config.yaml
num_attention_heads: 11
hidden_act: "swiglu"
rope_fraction: 0.25
tie_word_embeddings: false
init_std_down: 0.0029
decay_fraction: 1.0
final_lr_fraction: 0.0
batch_tokens: 131072
max_steps: 10506
dataset: "wikipedia_en"
MLP neurons of a small language model. Each row is named by its layer, matrix (gate and up: input weights) and neuron, and shows model dimensions 250-345. Each number is 128 + 32 x the weight over its row's rms, rounded and kept within 0 to 255. Numbers have three digits each. A neuron's up and down rows have the sign that makes its largest values positive.
After each neuron's rows is what it responds to, as a language model described it from the Wikipedia text at the highest values.

L9.gate794:115105122138072115109047069066137138155149155117092130166127146084151168102173138155124064166084094119081064037100059088088148142150153077115114148081100144110045150102170058071106157166103091107102117162137130085045057141145115147097053102121100082140172165108121154142142153188097150114
L9.up794:084127059060088086097058121109143092112157071104118104152119181137179124067136120139198119116058115114115093126084151155070116138143092119112097112167161163079063086067091131093043091129186151121166111121172126128102074089115130140150083129111120121133177111149103125109168152141109149181
Responds to: Head noun after proper name

L9.gate748:129097116161135143118112152138124174118128136171068139077140064213161100092098156144081149158146138156138143186147139136066146126078148132153033147101140155150141106119112167087173175102076141140088163190128121144139149132154091092085113143133080121133161131143135094113131072101167011155
L9.up748:117173118169092121097146109176084066113136185098142070127086130100127122090093088149146202120075121147149066161119123118151156097177125106149104155127120134117056107160164120099153124175112131127137139158152097101119157211158128189058145075090050174105154124120186043140104133108181136213
Responds to: Mid-word pieces, blank lines

L9.gate1147:133132131228057127073104081120124105132146115110140143153122066092136132101086139162112149181133137138157121107132087089099159107087135109095110119104104148135080150147140144109176124193144105126111164103165110079142126105142109117079137094083135130146131118118097135152160213114125128134
L9.up1147:142083115139159119109130101121076136129145123122109140096177070166088132142118129082150126200152111097127074105111081148132088086045124070089196166160145118130161129137130105083146122150059094141109137149150125129077138124118099095079101077072111179115169111127184128100093142123070133152
Responds to: Surname first piece

L4.gate943:146135150117096093117127153115127099103106129120118179108111130126145097086129156094147131142180150104067108120098146094180149162121113146176049119110113101195075100115113094144114143109164103133061178144150136132107102109147109127072115161117104104139126140088208143172120154102119114141
L4.up943:123175114144119122155135122116149111117113162126159116115141163134103149096110106077168155166101149093139129122080133148101119172180082197199110151145165161178126105141142095197130070111158192127041143234135128102090168157151148161139144123093119085123111115099174115136202139140183169127
Responds to: Compound first elements

L9.gate429:159154098130136105144182183150097069060132099141145089089143202149092160114094127139039137085123127127148104161217138092113170113207074184177166104128172151081145110112111151114138070117087074166106156147138130127130158121135120075103125187080082122148147109138108173149155128124121108090
L9.up429:120140157109083165140116064129135168135096106202138053115123175138146081121075109093099097186149175174147131125147108152132107155102154106157160103114128142138135142186125099137106116099144089111102112090145206102072156149208158094077109078115134196115107168131131133085109113107055109107
Responds to: Name pieces and post-"the" nouns

L11.gate1353:168151149107166076138113126081131134103149112113087103119154133177099136160197131165133187169110123103168142085158111078142233137140083127123144135086088133135109113080102155094184130062100140119127163138136161112071121089135160134103143121087109166086056154172162123126149072215101134084
L11.up1353:172111184094154172118180143161095109109131081104130125111186208075117104215129137092095118153136132135102144115165146182123175123096091093131157123124169143137121120134138112095125129137112139086139166090071171163123103096113174115120150106066124096099116167073106135194108136106081184134
Responds to: Time-period phrase openers

L11.gate23:128133142120138108107152194093162093133105171158094085130083082060105151118125131183118182088111093132102132145172090140131216073145124148110146105136159145153112168164122091116132107092151111130164162123146174127140144109091155174157136103115122171153142116170124153180099117136113085129
L11.up23:138082169117130143075172157153170123146128140085153156137138118116125132138194189120160109125120091135120171129133130102146132142187145139116172070202132075178125118144135102153165124115108135146137063085150119105150136120112115098196167075102097079136193112129125144149232093174139123103
Responds to: List/table entry starts

L4.gate578:099130140086129140132122079146181090135095175141125129096090104120144078063074088121204096119120155131104061130125132109089141160132120098161082130142145095177052130113188144134202125172133077133038167106130191096133117137111026209110105156131106150123091138124126208139093166139151109132
L4.up578:115139131121073139108088131131092126119109134115179112163092152161055134119139152141115100104192085139140107150169090130073171145141099103123126168185140108069087119156032134111119165124167178150092170127107106138154139205115132140137133111112096102139139161118149144190104120088125163200
Responds to: Words in tables and headings

L11.gate182:137099161118094102092072139107182119088155123115107107162156122145080147152087078184081123118119187135128100091090117080157176165144136150168166157118111190112101079194119135114127112115111168141085082081116171108093109163142242088118148125123120130150088092139186137125144138206077163113
L11.up182:140139112121126105082158095121143165153093090129063115134143156158152117143136138103138126159109123097154130113105134143033121144111147106139153116189094101154158134108186160071081119119084081121139165116144109101122108142068171122182097138147047110160168196169099109118148186096142126157
Responds to: Mid-word fragment pieces

L4.gate1538:082081160135157147047113126127159133064190125126116119129084157150196050121145106112141151151078085182133075117124186140100141139167182182150085160149167106149067102161092150064106136137121129144131138044166061133119141192145116151082208084170122132101161147055110142121164133099149123117
L4.up1538:150127132092135100103160179085193182149153132087120144084105125129154069118148101062119109102106069197150139077124100121101160125174142129028150141092134134140136139128127102094181108137122156134179075112155059105119134102126164100142140075100196146123154153154136162138140165144147145162
Responds to: Mid-word fragments like ul

L9.gate927:152141099137074087158119125165163113111095078143129142063200106089085219106122157172134131124059114095080122087153113132136158102101036166139091160104126153104114143099150141009183096124124067093123158096117125128168119124162052130109131169120170155122148133198122144123100135148170106104
L9.up927:116117087135100152160126121152125112131121117076098104073127089111109172103060140105067042170097130102130147189152106116146130190112110106077131136130132069112146179098137104127181088102136110106108132132139068126137150081134097114114161145106102111170102105131121144124125125122167088180
Responds to: Table separators and colons

L4.gate616:125097151169135169113130114089128155183093144050159104143172083114174144143096098134157118155110125147135115139096140167138081114128093134159184158153096133152162107166082108138091139153141168124116135107093136140104137204107135062131151116148051106097169167080115113162140175178141134085
L4.up616:139156137125099050160126082060142125158109215098131129094097173115145135138101106114122145156110146107182104180094093092064128157179190182077127091100144113135141202125157105070068141102181093144081095136130104150122151127120106113162151103135149107149162114191103197115088086174065158133
Responds to: Name-initial capital letters

L11.gate1355:108180093125137060123128137166119131127197165134139106085141166097199093054088150173151163127086153133117122162152117129104120099137124160134147056133143090110192121119174167061119132172154119058130148144169095058131162131083099115100170095123135152129149122109130070108123091123161170114
L11.up1355:159184142161073077142061139131096143193094119126116170090146146152200099100125102153146144164094124069124106162092066119080136119123068202149124110175164104136133103094077118153103099088094105159113097193194085101144165111149124125172185123093142123127123130101155097148212093134151128089
Responds to: Category-defining modifier nouns

L9.gate1288:115150093154171151195114130163166094125125123150123071076184080092092097068124128192152128192059101152136059094128125126099189190145129134070130168074100063078127070080133120143134156149116067125175208135127201053127122162121100089093119138147102162110146106135184180170064150146098134099
L9.up1288:119118130150149074190158081134132095142087132080097134155130159168132148140092142103186151104121161142170109109134116153088097130110064127145144137197132130142155096105122111072160141128111140132101160177181165106081085120189138108168164065201079126068158184120085119146094071141132135137
Responds to: Wikipedia section-heading words

L4.gate838:120131117113109086099152072061131136164163139062130133128099154172085075099128069101120067145123105089145095115119156086120119127114097168138110159146170128125136134142083105090046136134160086094119121118144176066092122177095149210098154107166150158124149092176164088157190164114160131112
L4.up838:089107158134124096149099116167155137076108161136124104136149125135131134124134081093148082153174125138131105139077186136121108129162194141137115097115142183065084145101170162153090097124065153140155122138137139065101128103132109114145167146151139079139083061124142172125116155158105100112
Responds to: Generic place/institution nouns

L4.gate1685:154139115202075142107105075100162085156094087139144187129136115178054135158103156082077195112103132168060143075145082066108170136090111126130070166144134086060079124126131132072122068116144108169146136115132152087095120148161109083192162139123120180092181091155108170143138112125120114071
L4.up1685:155159077111133091075147149058114087143142123111113109141133150131153118087074131088161119145120190124095159138091094099162139133179114146137170061113128136109203141092180120154149118166109107129110158145133101096188110138154179079068182090152124107085106144067136191118125068137146109194
Responds to: Word-initial prefix pieces

L4.gate1558:119081087139121085144093106145110148131124214148099136134159127147124106113146102143090120135130117142164084124139170131129173134127194133153121104112115147067107225079178105147145157155132145151148114131129152161102123106111132111167069104101155097126185070144170116134115099161066119122
L4.up1558:173103115109071121149039079117153117159092136077143094173106163160118182148144149140136168149150153168153086138094112095124156143165167093155146138123140154079129206086126076132089120105056144153206079155103077152117126088161134093198095123073228109145128055068196144165126091135114126098
Responds to: Names in sports tables

L11.gate950:111154177156113130147123161140142078167195137137104150145159115153121108140081107190155141135156116081111146136115111091133161123181155108059118128204135103101120105141097135117072156127082105116168090164136170160132084174119170199129155155111150174082100099178109077167108134142131099179
L11.up950:112143077152083128157131163116074097170113131048173095121143178142168120119173172167069115156109102155133166083127132113201103057171166117083090146128180070121069144144092132113139083136084154136144109133084125143201069168184147153093144111077128114118100188153111076116101102141109102162
Responds to: Anaphoric topic references

L4.gate961:079189176170132095145149095103087145074140035130118101129140163167176142155113144138139100173045090114116113089189099142093128181158135156134101150114165105131105145136093173099191145118153136126149172178149069177158029096137124087144185109105064162150144101056189117096192106120116144128
L4.up961:150206121092125101099130134111135169045147096121088104138095154140137102147085148104113130185112129136152101127206123187102066125170099108135126134161152126132067190138119104156157093115127133127125132129102139129110115118139106140215185144124017150103087115146135096106160141110147168047
Responds to: Institution and unit nouns

L9.gate1619:136078138174097154107103122116111081154194093115143104111111091103140145100128074105125121186102097120146092103176066117097156096062144161101142173159107087138167152123153137077137102132111084113114155140167163143118101096207111118088132121094111120142144100105115104145194134126175139125
L9.up1619:173146100146162076117166134089152107141117125122135154097140146159140163105094083125102186178125099176162141149137130149155194145100140150119136123120073133144116148137144109119119074103145145163179136049127096109121134116132106110111087135087116198144181138108169136085119131182135146056
Responds to: Start of proper-name parts

L11.gate1257:133110154151110065104145107089109167111183131150086117117130106147140129136124040112141150144146140180143127075147120123131134117152154108080158114156111065096134117145139145110087099082135075111086154166173101178145131115106112098116064108143122098084131131118155122077160098081075190121
L11.up1257:123160143138123139122106096123163113134101144146119081133125140107160116137126075139147131151144130173151108101103077125110149139171144073161132179103183145091144131109143139103144168171095157115152091163124118098089181112051136078176151096094105174180140160132146165172087067140138157165
Responds to: Title-opening tokens